Part of a small language model's weights.
Size: 16 layers, MLP 1024 SwiGLU, 31.5M parameters.
MLP neurons of a small language model. Each row is named by its layer, matrix (gate and up: input weights; down: output weights) and neuron, and shows model dimensions 48-175. Each number is 200 + 20 x the weight over its row's rms, rounded and kept within 0 to 999. A neuron's up and down rows have the sign that makes its largest values positive.
After each neuron's rows, "fires in" lists the words (lower case) most often at its 100 highest values on Wikipedia text that the model never trained on.

L10.gate283,238,220,225,197,197,219,180,222,191,188,198,186,156,139,218,219,214,197,207,201,193,177,194,215,206,186,191,242,211,201,205,198,189,205,221,186,211,228,200,165,176,185,210,195,209,176,226,192,216,183,213,210,208,182,187,190,208,208,236,204,195,227,200,214,198,194,224,209,202,181,160,201,189,180,177,201,212,194,245,233,190,174,213,201,223,194,234,218,204,184,206,188,187,182,207,177,216,168,198,180,173,188,187,173,179,194,226,202,201,216,191,194,194,196,215,164,203,190,238,186,185,210,172,221,228,203,184,206
L10.up283,181,221,209,206,175,248,181,192,222,224,225,210,193,210,200,218,153,194,195,187,221,244,186,168,190,213,162,230,191,204,213,173,202,221,175,210,193,198,151,205,200,150,186,233,163,212,199,233,184,197,194,211,147,201,193,207,171,188,182,197,209,221,185,167,225,199,225,205,211,201,224,215,189,193,197,175,217,203,208,181,195,208,188,219,198,202,197,223,185,234,187,175,185,193,207,207,214,205,236,192,208,215,200,230,184,201,173,169,213,207,203,185,179,184,213,203,194,195,231,199,192,180,188,174,214,226,216,174
L10.down283,187,178,226,234,186,217,169,213,190,212,234,200,207,231,192,167,187,175,209,204,217,177,204,179,180,183,187,244,206,189,194,169,201,171,200,190,161,197,209,214,199,192,195,228,196,195,167,188,150,163,209,236,250,194,222,212,213,156,201,154,171,234,184,192,251,220,197,196,181,165,208,201,194,221,197,204,185,185,181,169,171,183,196,181,184,204,169,230,214,210,210,230,220,194,198,167,201,205,224,179,216,205,205,214,136,150,183,191,200,164,181,164,227,219,189,206,195,197,210,187,206,157,215,163,221,192,172,228
fires in: "northern", "southern", "island", "western", "eastern", "national"

L9.gate565,198,215,206,193,179,203,183,203,182,220,183,210,180,199,181,174,219,187,198,206,193,206,214,194,205,178,201,214,182,179,202,201,218,218,175,180,181,204,193,212,175,173,196,207,248,193,217,234,202,196,212,229,202,189,200,209,198,199,224,216,203,198,220,224,198,207,210,210,205,219,177,217,151,147,184,166,168,164,166,206,190,188,143,172,210,197,198,218,224,192,216,221,219,222,192,201,243,183,187,200,204,197,217,198,210,231,190,214,188,210,187,170,176,237,185,225,172,173,239,207,211,177,171,209,192,201,213,191
L9.up565,206,200,184,161,203,219,201,217,197,226,153,171,203,177,209,209,187,232,198,201,216,176,192,196,217,188,185,222,205,186,189,200,219,210,223,223,222,193,214,194,190,233,194,177,218,215,175,210,196,231,191,242,225,191,181,173,215,224,205,202,211,231,188,222,201,205,178,172,224,254,217,199,185,199,203,188,207,203,176,234,241,208,189,193,184,180,215,203,181,205,189,176,199,212,238,244,204,202,170,188,193,189,231,204,199,215,181,220,215,208,205,207,199,183,228,223,181,201,242,184,200,179,224,208,213,205,198,217
L9.down565,207,211,188,194,212,213,186,206,213,180,221,191,217,216,178,198,208,228,182,195,196,197,204,224,208,183,201,196,205,186,227,200,177,205,228,227,203,191,164,191,174,188,189,198,207,203,182,204,183,215,185,196,179,238,202,187,200,203,193,203,224,229,210,135,219,154,224,189,219,231,202,186,213,226,225,184,217,172,205,183,225,188,190,227,175,195,196,205,196,189,192,199,177,190,215,207,207,217,212,195,203,220,197,199,223,222,165,192,174,194,182,161,192,199,228,184,163,214,200,204,207,190,204,186,199,214,168,215
fires in: "of", "for", "to", "in", "on", "with"

L11.gate382,197,184,203,194,185,193,180,185,206,210,186,197,208,195,229,185,209,200,212,185,198,228,224,140,233,154,191,199,252,212,193,199,195,194,201,184,180,168,189,167,199,187,194,242,233,198,217,235,194,205,216,229,200,186,244,200,185,219,223,178,196,179,193,211,212,193,206,191,188,209,185,237,202,209,211,207,215,211,186,259,203,192,187,185,223,219,187,185,224,158,190,193,148,169,183,243,180,181,191,214,210,189,198,198,158,186,200,209,190,223,194,190,212,152,201,162,186,149,242,230,211,190,202,216,205,211,214,194
L11.up382,225,147,184,193,202,199,182,200,227,196,226,223,213,174,198,177,229,185,180,207,198,195,200,225,244,204,183,223,221,239,175,189,200,205,188,217,221,185,165,213,196,219,223,197,203,195,180,223,173,184,185,188,209,197,231,188,220,180,190,188,204,210,194,206,184,187,190,232,192,194,153,206,189,193,189,207,198,168,156,266,185,207,203,211,185,206,210,194,209,216,194,200,193,174,199,177,151,205,242,209,181,203,210,189,152,207,193,208,178,182,200,213,181,192,169,174,203,216,198,202,206,218,221,207,224,220,200,217
L11.down382,224,203,174,179,204,235,184,188,190,167,177,181,157,194,210,173,211,172,173,205,165,170,189,213,168,215,204,219,190,199,225,180,232,189,154,209,207,201,192,228,212,188,209,183,199,209,174,207,204,205,207,191,192,200,243,213,224,154,156,152,231,201,210,199,212,185,164,190,154,200,184,240,206,232,196,193,207,195,204,171,201,216,186,218,190,171,172,208,224,194,229,226,174,196,213,207,194,231,208,201,224,173,202,200,55,214,210,180,206,215,159,208,204,210,210,200,183,222,193,191,176,181,211,215,182,174,204,194
fires in: "by", "with", "for", "after", "of", "without"

L4.gate620,167,190,208,188,244,212,207,201,207,204,183,183,209,223,221,185,191,191,210,207,221,223,194,206,226,170,226,214,219,202,198,228,204,166,218,180,191,126,206,172,195,212,223,207,220,193,165,214,208,193,168,235,233,196,211,186,185,196,197,228,178,158,221,195,186,178,204,176,220,228,145,213,191,211,207,182,178,208,202,218,167,207,204,237,215,200,183,213,212,186,206,185,172,183,196,157,221,189,202,177,206,211,177,224,210,245,203,201,216,225,206,201,210,232,198,176,175,203,230,190,189,210,216,194,179,215,198,202
L4.up620,212,136,203,180,202,185,173,199,209,191,236,197,219,221,199,202,181,179,205,222,167,200,252,187,211,211,185,195,215,215,199,197,174,205,202,178,207,174,177,186,185,178,189,184,212,205,207,182,201,176,184,227,185,197,196,218,229,182,213,186,162,190,200,231,182,206,215,181,194,192,194,207,181,197,199,193,188,237,213,211,197,173,183,186,215,206,218,150,198,203,190,184,189,187,202,161,219,175,230,179,197,192,222,221,148,170,187,200,182,215,214,198,157,168,178,196,225,170,200,226,216,214,183,195,172,205,230,201
L4.down620,170,182,223,189,205,162,204,228,218,220,193,187,206,208,187,188,211,185,214,192,244,187,224,216,154,175,189,210,177,194,144,180,220,250,195,224,179,190,190,179,183,183,235,169,205,179,209,213,194,215,176,201,215,193,190,180,176,171,211,203,224,174,202,230,213,181,217,220,219,207,236,177,211,254,200,191,192,235,159,216,169,195,224,174,227,200,200,175,194,179,215,180,175,213,200,216,201,191,238,211,227,190,171,193,191,184,184,201,171,186,202,148,224,190,189,211,201,195,234,191,210,225,163,195,187,232,170,223
fires in: "for", "in", "at", "of"

L10.gate426,231,208,158,172,178,195,240,209,215,178,181,186,240,169,238,200,198,199,216,224,206,205,184,215,170,164,189,216,202,183,215,146,209,202,216,182,207,204,206,211,192,245,169,221,185,237,217,244,183,202,205,232,194,214,197,210,199,176,223,198,192,182,197,209,166,222,194,210,210,178,192,232,167,197,190,188,198,198,200,219,216,198,186,204,201,204,180,204,202,173,218,209,198,185,193,176,204,182,251,191,183,226,190,225,195,187,205,216,161,235,179,191,197,201,197,223,207,184,206,235,157,155,165,211,196,215,176,184
L10.up426,182,166,177,197,208,189,220,254,222,201,245,192,219,197,200,221,171,190,181,168,213,218,195,158,197,184,217,211,186,204,195,209,188,196,224,183,216,192,236,204,192,226,188,165,188,193,226,217,190,183,217,206,193,215,188,175,257,173,186,176,238,228,207,196,170,204,231,181,191,212,190,216,170,207,221,173,182,193,204,198,197,180,187,228,208,197,186,172,172,197,191,216,210,233,207,186,214,164,188,213,193,215,171,216,214,151,212,174,173,224,218,174,194,190,203,203,213,188,178,184,180,217,159,230,213,186,190,166
L10.down426,204,205,191,233,219,215,201,196,216,191,193,149,183,173,198,186,177,218,189,204,240,208,216,203,168,200,217,208,212,219,165,191,161,198,202,203,193,183,174,175,225,202,185,204,188,210,167,205,158,200,248,193,194,199,201,170,215,224,230,184,196,213,174,212,224,144,205,169,199,199,166,214,240,203,197,201,220,206,173,207,190,215,198,182,202,197,172,235,185,239,187,175,216,197,221,193,205,229,170,171,188,182,198,223,187,228,207,183,199,194,182,217,235,184,218,206,240,210,210,187,181,183,234,200,212,201,187,190
fires in: "in", "of", "by", "as", "within"

L8.gate423,239,206,225,201,172,221,235,209,220,240,228,194,184,165,251,184,188,195,205,192,189,210,175,214,147,208,195,204,198,218,209,147,169,164,185,169,176,195,222,161,194,180,170,194,169,190,194,172,200,211,166,217,186,204,227,196,189,182,208,205,229,208,190,197,228,225,218,179,197,248,214,220,234,158,194,219,203,218,184,191,165,232,218,220,243,218,224,244,157,209,197,188,235,182,212,212,177,191,196,210,176,196,214,177,204,190,214,190,213,207,208,234,201,172,192,238,164,185,207,197,203,194,180,176,205,217,202,188
L8.up423,205,240,201,186,186,219,181,149,190,220,190,247,177,199,212,195,187,195,229,236,195,204,177,211,171,208,195,226,212,198,181,200,202,170,204,200,217,211,203,224,211,167,169,186,186,182,210,222,239,207,186,214,192,196,215,206,226,223,192,218,190,244,224,166,212,192,163,213,198,216,232,197,186,197,175,186,203,221,196,192,197,187,204,202,176,265,222,220,211,186,198,197,204,182,242,193,215,174,210,167,190,178,184,182,200,200,193,196,174,177,220,175,207,205,200,220,219,210,226,210,170,191,208,189,175,189,204,187
L8.down423,206,214,234,176,222,210,214,186,189,225,200,214,158,182,205,206,175,191,175,185,195,215,202,204,173,187,193,220,179,175,205,206,205,214,224,183,211,199,209,204,194,211,191,196,208,165,211,216,167,197,205,204,191,217,207,237,196,213,181,223,219,224,221,196,234,181,209,161,197,211,226,233,162,188,234,225,182,189,203,193,208,214,225,197,229,217,187,189,179,189,187,188,184,205,216,179,179,189,197,164,188,181,147,220,191,182,181,183,211,175,200,184,234,191,201,164,240,192,207,192,189,181,175,214,201,192,207,202
fires in: "both", "each", "northern", "other", "eastern"

L9.gate701,213,203,193,164,187,234,206,210,217,196,198,204,202,194,190,178,189,197,191,178,220,198,190,233,191,209,208,211,210,231,188,175,174,224,216,166,185,196,161,205,203,167,175,218,204,197,203,193,160,198,209,218,204,178,168,238,176,167,195,218,184,217,213,177,198,214,222,219,218,224,219,223,168,214,203,197,194,227,209,189,210,166,169,193,185,236,195,168,190,188,228,218,174,191,191,184,202,181,196,200,220,220,203,230,206,207,207,221,205,208,209,198,190,192,166,226,212,186,240,200,170,192,198,211,192,180,236,196
L9.up701,228,176,149,153,221,231,221,211,186,196,197,180,191,185,191,192,179,190,222,178,222,214,209,217,177,210,172,201,222,209,196,179,243,195,187,192,220,220,182,178,198,229,182,170,218,185,188,197,195,221,197,235,230,193,184,198,228,200,224,167,224,204,215,190,205,204,213,181,208,218,211,199,226,188,208,209,200,200,246,189,209,185,245,176,202,187,197,241,216,186,173,218,195,189,205,180,234,212,216,227,179,180,196,187,214,152,207,203,156,232,173,205,226,205,238,220,217,175,155,170,166,196,185,198,241,191,200,191
L9.down701,187,185,198,167,212,192,201,183,183,181,193,192,188,212,194,211,200,184,232,195,202,219,231,221,189,210,227,208,234,182,218,169,235,160,181,232,182,221,200,212,189,194,204,192,200,200,203,167,188,197,208,212,199,184,209,184,152,210,226,213,235,168,140,172,189,204,223,173,223,196,185,218,182,196,176,195,220,230,238,184,192,206,224,196,177,153,209,237,196,204,176,209,214,192,207,216,219,188,206,214,211,184,202,204,155,202,194,224,170,179,166,214,179,174,202,180,204,183,170,213,205,220,170,203,217,195,210,198
fires in: "of", "in", "early", "earlier"

L9.gate790,187,198,175,184,199,170,226,195,163,180,202,200,182,185,194,186,197,199,224,162,179,218,209,222,200,196,209,231,182,204,206,172,191,187,237,213,225,203,165,170,180,223,185,215,195,205,181,173,187,185,202,215,220,187,174,172,187,206,223,217,159,210,204,185,164,217,214,193,197,217,189,178,176,205,155,203,165,174,165,235,207,272,182,186,232,194,229,196,191,197,166,228,206,194,195,187,227,215,208,231,189,187,151,211,231,189,195,199,184,238,163,206,208,202,187,189,216,197,156,186,242,193,214,227,206,201,215,204
L9.up790,244,194,229,165,189,190,205,213,189,218,203,191,194,204,163,184,220,218,199,230,190,184,196,217,219,196,197,194,198,191,197,221,189,204,212,194,214,192,200,220,232,200,188,197,169,197,214,203,207,178,200,205,208,239,209,241,200,179,194,189,217,173,233,231,237,210,230,205,169,209,194,199,197,195,201,188,225,212,194,200,203,227,190,199,216,203,208,190,226,205,219,182,219,190,240,184,196,177,202,227,231,166,173,197,190,211,141,182,215,196,218,191,210,217,191,209,201,185,202,200,220,226,188,207,206,163,208,226
L9.down790,161,207,211,202,224,179,167,190,179,183,195,160,221,191,158,196,210,220,194,173,165,192,201,204,220,190,184,182,219,171,167,189,197,168,233,189,238,194,172,200,217,196,207,211,203,213,150,206,243,194,193,190,184,243,178,192,190,169,185,205,207,193,201,182,202,162,218,232,195,183,185,207,174,199,154,190,156,242,227,205,226,223,211,184,190,177,207,225,218,216,196,239,251,214,223,201,212,211,186,188,194,182,215,215,181,208,180,163,215,192,180,169,205,191,230,185,203,197,166,203,228,200,170,240,199,215,164,219
fires in: "her", "his", "their", "herzliya"